{
  "norm": "rmsnorm",
  "positions": "rope",
  "init_std_up": 0.0226,
  "lr_head": 0.00453,
  "batch_tokens": 65536,
  "doc_mask": true,
  "z_loss": 1e-05
}
MLP neurons of a small language model. Each row is named by its layer, matrix (gate and up: input weights; down: output weights) and neuron, and shows model dimensions 32-127. Each number is 128 + 32 x the weight over its row's rms, rounded and kept within 0 to 255. Numbers have three digits each. A neuron's up and down rows have the sign that makes its largest values positive.
A block is one neuron, or neurons of one layer that tend to fire together. After each block is what it responds to, as a language model described it from the Wikipedia text at the highest values.

L4.gate291:158160132142154167171117142152158120134134148105112081114125211161091137126132186126123182127124147135209150126165080153184144137103169168197179104064146125148167081127137128140133114147151172155177160207131114131087079148081092104117097140128095100156107108129156076158154147088112154066
L4.up291:120104135110126097136231121155128093105192100067100156156114143155148160144110095101117111131171104137147069076204105155124106107155124148152122122099123115142087119124112167065073155184068058155118082138145146099120081085157143118093090142133170126100155106069137143130074183125111109134
L4.down291:165158095168124152092177130097124126161117115190093128147136139185086131070065092150143200138185111123148115115129123100145078079146156136092168174148111160078107124113109067100176144083134119108129093102120084121128147105106139126149135083150179195159163128101187087137142161141142110148
L4.gate451:113142115093117142077186148173158123172108164166099130145096083139129124142154070116076147131123148098162108177137202113140100113095127133110169100115152139132150124134099145142109100149135121033121111114074137068179105112173155136141046179090066089110126110128089190111122097111145085129
L4.up451:098075099164129105070096003145155113144097150133151125132117088167131110142110099094114124158097148112101171127126155115196096062094156093136145129160184108100166124155153144152088132148125132147157167136126114059149114098133112082121118159094139181101122120143052139092083096152117101134
L4.down451:184089157163098147131093040082120103102108106147166176146132129112129095062107119157142175165138142128088105161129095084094154132082172146127120141153105143156157117143086139156151114119125103047088129122148157146114144094077029123124148131108163158135140131152101087114124114131134113106
L4.gate470:124127135096135106182164160122135108167098114068127131113100115145047206134158195090166092169172089144153124094097158143131147107061188184148119145084151098146128162105152144103114177119083152146155087178109098114206104111122149099146090113150110133129102142108155102117111161108131118088
L4.up470:143130148156135076150202188076153178104129166141192094143150187187213117189143163107075112097123083185176154120120148134124139097130139102127132092143161160101111110106121154166070115040112058169073171199150075124140127100140126109093167179140100184069173120099128106090127165137098055103
L4.down470:094156125134128085047122139126172093118155106162161125139137100049165180109106097170169169089144120152121167144105117162079109184169127123086150119156149142100123128146152158102145109144157126142138122072123139157118097112139146131140161132145140141118113153085105100204072114083070178109
L4.gate712:106147139116144126073178162187181095117145107159134133118104133093070130154090116085158133102111074120119119115082107132135153110126168141130119119137148110080196182114142106052147148175117178151119102139094126128179126083105161145076135074121164144127096132127148154131110088158129081141
L4.up712:084173172090103121195108101116132090077153150072115150066169118138136148101114122151170082174101049173080141101126144155135125080123110114142061156157171082109106163162178132160045108136120121106147148166089129133147161152145098128103181140145088157140197119112104106114105158100174119124
L4.down712:177140114119108133116153145121117035104116111170117144149166158107147146131144118124153180129160026155194172082113117124121120137128157164085143152125066114179158155192199113124110140150128104126115113104132157097118144116143080115054128123124097154116103122109196174139087177102084122128
Mid-name word pieces. Subword fragments inside rare proper names, mostly surnames and foreign place names, e.g. Ekb-law, Bloem-font-ein, Nistel-ro-oy, often in lists and tables.

L2.gate436:131113123162130118155106124143098177163154135131106136132130150112185084151126128113130188140139179168082085163083173187009157139144124192147068156119144147151170094069116123157165107110186108110105145131111128123128162111134133134086152159116159180106111149076091065105114148104107219113
L2.up436:104099174097060099114062121132161135129141161101087184104155102152156093160149145138130090159117165150106097089133138176088121108102216158161067174113123131123119142068160123136112146151178141141074093111121167164166119169153119145106097139143118128093133094134096048074137132116097116132
L2.down436:104125113093108162092137118102162148081130145192151065106094130160162084114115081125161120109068110095120129108117127117066194127155142135118077113073152127098136110134181117199110169063197077156091085121112063155199126116154122096109115093222084169068101109088139114119138176118208110143
L2.gate441:121121129120106159184151102163107096126167118141133124130164124101208110106119125101158160096154149184087137162102114207178130072146133164125117117138193145148166142085132117143182093128144099093180116149138074117102133107141117119111104153124093095143105143132095076141124098140122110094
L2.up441:162073145127125158144160128103078170112126113177133141079094175101129135134152134082120165164117119154108067145065154109173147114145147145109099059100172086129174134116104174148166140124157136195089178137115126122103169143141117152085095165142103110080096112153125165170107146159158119069
L2.down441:170148155116100135099113067181111179194156111088127132148116109122118111135114134153113144121134126070063166139133108141120105099124087137189130159187119156122099182142133075095084156123149139097182124133142183174133132148114109074173133112124133157132107127154165178125125108160138139168
L2.gate529:101145129120150194121170134136118080134133132117131124193180104119122170120124097162105135110126137130066054107122105102125154150149143148074114144093136141146112093150140151139128126152114126148113084172142126087079115173080129177129104098128114108080137167183163122114108119184095203139
L2.up529:167089139154089148139073079095150079170102104113135105135129125120143139124188080103173129101132150107113134146169144095128123114153123082134118112141185159111126175090131079160141163152131126060090125145099124167073134146164100064126147120171150121169124106185110136163169183091115128161
L2.down529:120164157146140112066115104121142121177061179072153114087128116101108121102129119126161059140125096098109080146168106088146114108166084065119152165165130132156141145111154094136089120087164160108099205120154128176068144126140117014146170093121110137113181078060125155133150112156105100167
L2.gate780:130106140157106126090106121146107139119126173180181106116141146105086124099159182137138156151148080138111033143120156152171147118169211139166142137143140089110181123165077196126183120132113118123143167174120233130150144120170153125198109123153083198118154157121123144094127117113116116165
L2.up780:146156135108149117187103109088168094143120123156130122154084099111159191066194073088108117118065103152167143130108107133126116125097155136117132142175113140124153157095154145142100140135145105114135147122149088133062160170135124137035154158117134089121159170153166085122140138154131134132
L2.down780:113126127122098123152119149113163095132108167042141113145115174114089153122168134092058076134072159192137153124103121213168144158102163137102171154112161110136147090108127201127112117120161095150110128125105151149105050153154143087090155129111140104153099172203145163134161109146158134143
Paragraph-ending line break. The newline right after a sentence-final period that closes a Wikipedia paragraph, usually before a blank line, a section heading such as ==History==, or a new paragraph.

L5.gate614:159079130103117120164122087162142157155178116090152107123108124107137094095112123072158143165177134125110140162177110100147148167098162136156080145117097116154123163145093156077167083124174140104201131113093072135195160085138094156134121097096131120170168099098140152138173068136204105159
L5.up614:112182167118130150091135120135130147096142129150122107033099169154155133170138066189129123119078155037138127097116137148126113108164124087125110136137072088163092090089095128167141116179082122126109130118190137090111167145113051122122121117124141150130087166176150136142123170164115153122
L5.down614:107070131087120090107128132124103099082117131126177140102120093084145141118090106132117087118111122166114134119151193142078106150168130095148110166120084141128107172156131122087180121111134100170152135189112110125071102118164127127121147088172154104178152119131102113145116118088138175167
Clause-linking words after commas. Relative pronouns and conjunctions opening a new clause, mostly right after a comma or period, such as ", which", ", and", ". It".

L5.gate587:128142125185139146059177116148185111100177128102142077103133124117150129069113063133114145148170136106195118083111109100152112179122142110068153133147157166180111060124054157135124106170135120147131133117138168078170072084149146103098090200140066081129131098147098131206142125104100121087
L5.up587:129103123167057155111076193120163121166117158116124217092074161164142069169151106104141172161126118163138116154159095116148098128124126147083188110157106134123156111109108169156104148114099144201103043131116149097111149127135175165143158111116107142151148174115133103085122142070132112072
L5.down587:112087114157122128119143102121141127126138090161144137080124117151130022163195111164143130183189098133101142175124113058147118120127137148143160098166136129113142141082169108051107168124147094144191132103109146080061104117176082111108152136158167134109111116051158161137156127134108139014
Surname word pieces. Middle or final subword pieces of multi-token personal surnames, often Germanic, in lists and tables, such as Jur-gen-s, Hilfer-ding, Acker-mann.

L4.gate14:085101140120128149178066124137080104131139149051151124115136108201110093184166088157132221045102151117124124135155150127110158157194127068116092134125088078115099110105157132192078102112147170127133124168184133104184109130096104078123017128094109093112122071079181105144157104138125134117
L4.up14:170128127147140135149083079104173118196111132108128099142103101126138115152133131185097155144113128158157104138136200167169129110131133127107124130174105082115102176154127141178085142166141148156147098178149185103178111155120126106097124085127100084145101086150123154161128122091139132126
L4.down14:134075107082165112123092156147145100148146093054133178129151123197159154093069125170124164146110044146127166155109124182158132133132121064110099122149137087166129104112127156145116150151133088152167098139121144078161102160174141168148075096093132142078187152151091168136104156119109127083
L4.gate42:178170086077138174118118135146114153143152196098161152088105080139102145101119116117120161175129138106137089167141103149116059148121158120100151091135106163139088085182112164118144103152101160175130141115130159162095114133158098079094101170162193111108153117106092110143123097133136153134
L4.up42:145133121177051154098131116128097097140122174130114130110164112103125182153103157108081107121109102105123087131150142148156162102098147156158121157172107108161101064150102158191110110149104074109163109204172144156170133134079120112084176075140141146140133120123092132148185146104099064179
L4.down42:118119116130123140176101121112167145116090089072132109075133181088121150137120126124155094052127130133181147102151146152154138117166137057144120083106074130142124163146104126099155117115107100159133121110078112184085083102190165135148126172101161090111158182108137078154133121097196152155
L4.gate616:139128165130078164134120079121063084204112195123135115067116089138121137090127118094140135089156169099133144137089135151159076149116149164100136130146127112102115070122143105074147114137122094150192104131140116084151131157164174131117181187161165149071155115040151178145109129168109186163
L4.up616:165130119094092154124115069139131113177156033138104114075069128169137131109113070115152217127151109130103134105188060131093133146143102116066123128152142158140169170134129130113107135128086128099155085023147104130099147164119119097165091113125126096114096162124112102121123093150171131119
L4.down616:176165123122182136110056121157155110138154131176147168082091126149167137125081182114114166121073145096088112096097128115128144090168169106095086145138139113115196152075093131126113138086104104151189080072114125141144139114171120118150150124121176127197136107142148120222160123058086101062
L4.gate720:133126102113117098159099143129127114198124157090150099149074107081121091150064127084134110142098171115169144094138146116107107143135161171130158113149161109107131105156125192129105145144075141139100171102224101132123125172160123162143073139134120166159144121182105145186140148140109101121
L4.up720:120127119182154072142050099103070126135157170118104192150178153071101074157136135089167174174139099111050132119149125112087121144145114136126111162073092134156133174127183168128113106137115144122157087088104070113107181163141111131164139131130142108150095137126100097128124146126141090108
L4.down720:132127101130113157100187139196122119147123127122074178119088166165124139169151140168174082102174120106112157122117149188124139165103140077142085117136167166160075126101107190100148151127123141150119147149138089142104105160181140124122088140135083151154142120092112134177104140134096139127
Clause-continuing connectives after comma. Words opening a trailing clause right after a comma that ends a full clause, mostly with, which, as, who, sometimes However.

L2.gate287:059148202202206145145135099128129138127164116176170171131162153100151138108131178134099157091137125120115093131115149108178136089172231176129060091137127063137100140105166118143101084139099160134152117134117144075204149128158132144109150051091155124160146123120124135162136124129135066151
L2.up287:131169160141183115119137102100130114135150163172118168160081098129087084141197159118061216112102102123134138158067106075161143103148177180147098105087113137173141146100135172113094147161126132153129115081113166152188121089118139059078117107153084116128037093101142126131166105191182095116
L2.down287:133106123141092096096124157119168153138089173095152176115171054182120150119140128150103137137090142137160160190130089154168127144159143112159124091131164126109130129150132123184082175123121131162151111103187102148172111116129110098095091118122165130178101090146177116157107134164143140103
L2.gate357:149126146153120176170077116114195127128124117131112176137126144156137122081067141160111134095156097114092163133132101142110133040105187101193152079146161156074142092186093131144094097128163065106129087142090088134122136142116137149114142153098172139165127177126136140068120078118126083097
L2.up357:132140155163168174133148153162093160182117165108130134147118142121143148149137191173123136102095128121085148133150149136106081115161112102141135159170164148161169081142109123091104094132123136157013064114108107084111109131164141109079136171135114129126111138136108136155129102216134069109
L2.down357:128147154079118109124111161123145131111151102100159140112034153158176112126106124119101148102073110126094160170077156127115134118126209100110173110127103163097117092144106075147140123105084100175138105125160155178087163072156142120108142092143149124161067090102159106071122132124140157098
L2.gate712:141141231116163112134173127079104131141184169161163149092164052183134099117090139118099188137120143097105114133167133088093135119155146137095109155120113102093163149094149107138143092147186151179135164159095078130132121141112125080119135107144136090163143129148106104086157136162110165159
L2.up712:120098076093124045102099132113148149101130115073147146142136125129033120136137137140167150146095115117109087149161108150107155137072139098162181143163147107147063117168137150142048149226112121096128103123173138109200122151114134119113141157122118105176134124148165122091106147148121134209
L2.down712:118157134119099136066151163141072114196120127105106189137157128110176104147149143167126170114105135141131110180143178135110112070131180105133143103145112163137168144212114125082119100177097169118094152175127192109115196169108109102116133129146065138163167141069115149128095120175155147083
L2.gate736:127113141159154145096116098200097084129134173082122064103172113133155094158091056157084196134084097124190137143077132139065122137180181133149131131103121094176127132128112099140173128126145152110139155169127140125191204183154157141173155123178141124138111138181117138113130136161133132167
L2.up736:174105096164177117108146032144135123116151167118193165085142135104120100177070125205159146108140089155127135170127176164147101096099126089159063138176091093167133144137099103159131142148106133171097120103138119126107172130087172137127114095184142092114168179161154099133173197160092137159
L2.down736:131099097125070113138106103040149095163110075089178158114176114123128079181153142123140177089133123191093178103170110130128103100101129140124130174142157076129117119129137080105126180114104172152106148133136162127057083133112138149104105143117140172093138141131179169142157172119136133103
Prepositions opening modifiers. Prepositions, mostly "with" and also "by", opening an added phrase after a noun or clause, often following a comma: "with a black patch", "trailing behind by", "300 by 700".

L5.gate851:194093158095130154129130113090117167132168161093105103123133169108092097115116091068083133176139119137117147167123115165118133126162107175101144152135140099123139127119044127124168145072044134140128152095106169115091115142125106084134147180150103145095097126100139114158111109130128074151
L5.up851:137093217164131125118136153087193106108154155153086119116171178200116196161079106105079134201143129126074143098096119142148181177190129138167144126124103085111111106127125134147188149097102117186114135094132117146123105115149190100141114129182115061159167130129110148132160089173144115183
L5.down851:139121237133138126098141112073166137087113136052111110159126197140160195149143117116130074120105113174135139097112122123086125154127143151157120162164139097093150123115139107154102151118123127161045097126086127117139120118128155085120158118127124112143169101119136131129128180129122142135
Paragraph and heading breaks. Line-break tokens ending a block of Wikipedia text, strongest right after a "= Article Title =" heading line, and also after a paragraph's final sentence or a "==Section==" heading, before new content begins.

L2.gate23:073175161153135125164114173125139162142120113109108072132072058141149159079156108109080098142109154138153087117143169136143129189095132137219142083114135152182069132170134128148081066170129144097123160096159091154103113114168105115102129146112044060096070130177098137085154122098099095120
L2.up23:036161170144168112150111118128128197153100142176070072095161118111182134132111147073129118101089127133122119195124166057101117125166126193138128138116111082085109134179123146163162089142099118194090132114178085135141136150102080121132140063122126116134159107115140183106147144117142145140
L2.down23:140144114117127144063181110059075122091140176179152105107109052145125105109124130116102141144123158163148123133110077074118125114102134124112121210071093109155075121099129099131189160116151089147175168080114118158125169101093162151128093125131071183098131083108125088156090113170171108170
L2.gate179:069161126152162154074180132138100125133181160104130064114090114134148141093157138132169104179133113139121136164104092127182115164057102102134135137123145096098082128075121072107140096125147126107118157101087095115104075095121099104108171111140114103117168121166157159133195090142142105147
L2.up179:077217138143084104137168125090114099151145134162136098070086126117109200095137149151098137119142166128109048155029083132154094159079141128144135097112093076108091112071140111076091145088088078100102112118138132129124116071099087127126121120076106122154119138140120123167135113135155124099
L2.down179:171149133122099130132079141118138060145122104107124095125140093123118135141139138101094100142169139107152072153117134120118124126132101177143143118122155089180150051133136163150104115130109055165104137087130151140167161108162113134120087155157137128122107167135145061138099145201129135098
L2.gate325:041146153110123176191126112156085167147093055154140154103096116086157068133139091136159168134137108126212119120130138136096051135069114122115080084112120166104114072110137190176132091096160123088094158149110110068188101175093111104075167117096125138107117115113095133094130157121105093114
L2.up325:119129088127117180158110108087071138089166141132099183124160160131120112173127173073136090121119097135164076069143120116123131155131158131123155209106172134126145124145134138135167110112128095149130121117152160079136129136075104160137148114121142110164184155120130144160097085150113108117
L2.down325:137092141152188105121079174128159096081089100076128164145056113117155061125152110078078115108098100139065122130133127151128029165207151101135127167175197114114087098139073170141130132105152139152094137090153093133199181123114117114129081124117135141137182150172172120128091101128151110114
L2.gate642:105128143122180090116130181097110172230099111177145142127125114114131089156129115111101128129124168156177164124227205140115113142097214086122136185098120150113124146127101136091120123172131075099155163090100096159127129101116098109199170115164130144196202147104086157113157062147088120074
L2.up642:104149161119209160106154118139112127081133133209072081115141123165126094163144131102074083147133100121112132120107156073121219098078164149116101124110118108093113145114123144098128149121107078092123127104120124184136143157189116123158091126145180131120162162168083177122128125149077082112
L2.down642:166156147181150114097165145144192108092145093137095110043125167135167117132124121127090147118143147168150105143084138127108196064146124188142140089130087084103137153100090137112204193126160093090109050110163136185111164142136137058119060145147136131075140163116112162119095193141092154107
Mid-word foreign name pieces. Inner or final subword pieces of non-English proper names, often in tables or lists, such as Warm-ian, Saler-ni-tana, Plat-ini, Mona-li.

L4.gate51:114076198164170141119102122088191173106189123138131160096131144128109120130118127078096125130158184177102136148117161098133109108125131118141142128132180159129149143100074122146086138079093108116130181136163105143125103092122133090154144137150116122147191187125120136117067083146141139139
L4.up51:129132167210174121127116109091182118104207122131129180136135173151119161095124108059050137171171160167104111130110157110116104167154147143141110113142177134133096123134095107150090142095092136128125134156130124118130118081103151082111091098149115079112145137147098121150075123125104130122
L4.down51:118108168160164132117153125118169113120164141089102152161177179144096187139108115059058114172164102138102098134113172169149132156128183170111155126138133092096126108140090080143137141116040087135087109126123158133117110138147144102099086142140126099102109106135142154141115132135087116152
L4.gate167:133076147204170133099090155096160155129163129114129127180135152128147157050109114102044173109155146126121117130182141130150119172122077095122132111173116093124093137185102117124099159094100089126156170103106118112135183138113168085117116176191040037116164117186149129121138114121098076169
L4.up167:112142255107138121134114123045123146129162136139159046158117151107101101061127095120142111147136100101089121114068182116181115140148166104136122071122113072129111142094118148121134128107113095120113169146135081106139086187140133081105133181132065063105149080112115150140161119145113106184
L4.down167:102084113131111127118080132103185088126114095182139136204137132116165143109144054097072099094093149168124083159164118173129115087181099094148145102162164094092126108134069199181110098107095104117153151076088126095178157113073196100107083165148096129169161131075148126129103152121089120159
L4.gate345:129149188134158170167125116150135112099081098091135195100111124161128109116102177165148135124070168168097106161113159111097173162094128116123122112042097157132125141067161168150172139144141124114138163118120150138150161120155133158059047137126122120140136070125083173109080131143164058080
L4.up345:154114063163158132088164062147102147074117151115150132102081112128137121130150171149089101131161196145177125121197188166119171094169145147168099146109059090112116138137179096109107169145159120126182079175149148132137178158143146136139079129175104122111073072142124127153085138109187165126
L4.down345:150152106116158155176089107116114085166150131103126145112081096137151181101121134059144082174096112151180125130158110159085183173075186104091100138099115096098090193085175156130130099110122161092129176179180128148106105093115180135166144116132118135119194202118146102135092106137119141092
L4.gate462:139087106119133143157094028110153082157127175082102146156160120156111140148124110113123101130163082135084143141090162163085090141119138114110191153107143128081137083105096121089137176118070118129140114173128080144185161188125158118193152124095155055125180122151170125225139116152098141155
L4.up462:115125138109110122131099132103108063149138100095092130134093115147127066139115110084139073181139149156128134095145102103110124156146087115106199152125147134127098113095111141106134193124127098142124110075119116181186193167203163095127094139157139086116187123083073108156121113126163042168
L4.down462:112120199117177103121094141172086145115091170168118092116087115169127168151151133129113159182100193106123117097083152110130145089140115083151118134153083155146134162161123095115161159143075112123063142095103133173197155166140161156174127094114100130142077122122129153147181117145156108161
Line break after complete units. Newline tokens that end a finished sentence, title line (= Name =), or list item, often before a blank line or new section.

L4.gate310:180149165079118166077108171136080095153127059108122130157124093098112131158153190118149115128158108093096099122126129152150141107142108116140059145150116109209111107076137131120133095098116146123145114157125156133119138122163095153159065160126143100187093191142138179153110099109075155125
L4.up310:132123132097115107194098159150138112113103133167118101133111091157112106126107146123154140175176096139136129142141070133106080113104168111154124157146104118119079093115083166132115174102093175170116126118122097213141150181102111138130113085098164069122149139151166102124180177091123092140
L4.down310:085101083150101149183101146085166059147079177141169083176065196144168169146154138129120174170156120135151116164111150152204158186165182130113111122121141073145162167117133161162137124183135143162103067145123067148110064150112164119105038089177134138137136142115176126109140120200114163169
L4.gate747:064139142136129139120123123192136161109134080130143126083119119128084043091135186135115165110130167162094116119138153081071127162133138116114162094116157121087118098147150121132099153150114177110131125108121065157167127113126131117093156132091125115106138142163117152113182166149143144134
L4.up747:136084125121169118146138158156157103172155116123109098079102091110115160119144104199101136126131125140023148104170091141153091112105126090136105151144170159090122133050142180132139233159063167111186134130120127154127104146102128118153184168124138106118052080165110099088130119165121121158
L4.down747:157088108118063160130033055188110105166124139130190190135113131110158135176116084075106161128085141125074182135098097161127104101115196162112135143106085170153124136135146094151086139121127114135145132114116166156104081118193085067119061128137169094075152145190092090142121171157117100167
L4.gate834:143152093084125106138132116116149093110106115194175120139183183097086132103139119144140129094122133119114135153127087210183159179111179155110124088131175120180100086078147133134102088055115191093108097134150113086156124151106053164129115082160122136096134132140099112165075123126098049145
L4.up834:094093148169078139114153089148177098160124158125094116107104109116096162113113096074135158142163118130118156059107130156098125173135171124171145114119144139135152067145123103163122135114178167107128135152108153144199118136126112131107125192134151154141108132150111144092114091136162109100
L4.down834:133169224125074132155172183111114150149141162155137108118134134135120105145136157088093071095165176153169124148172158099100138101108106148134159135155130094162093131137132096086131137098072160115194149169122085140137083102110128150129132132142113139147070103150126170070180123117126167087
L4.gate842:136128154126110079073236107120145171159197142158124093183092175124143138179147093136109141118117161130125051123125136133160087098070148187160151151036122161121102092079089127139138095112104153169131095134133149093143143128141103147140082107176135141151144123152158124079108086139108139108
L4.up842:165151094114127109082111081176113129207142124160176132111143138094110147112150169127129130113154216099176132129113125133163105172135134134176134150104197136157154129094142103088148038108126108109152105134133145084103110075144067166136100106186115120066138105145146112126090105143110141081
L4.down842:063108084139111092145128080142145156112059176178118142125148163112177115093115120127137156117167063089091148176142147084111136134159174102128074053168109129071130146080113134139116095102108114088138150125139076137091199162129126061125124192124155120132078120127106153133159117038074154114
Mid-word name fragments. Short subword pieces in the middle of split-up words, mostly proper names in tables, lists and credits, such as Ben-ed-ikt, Smed-er-evo, Doy-t.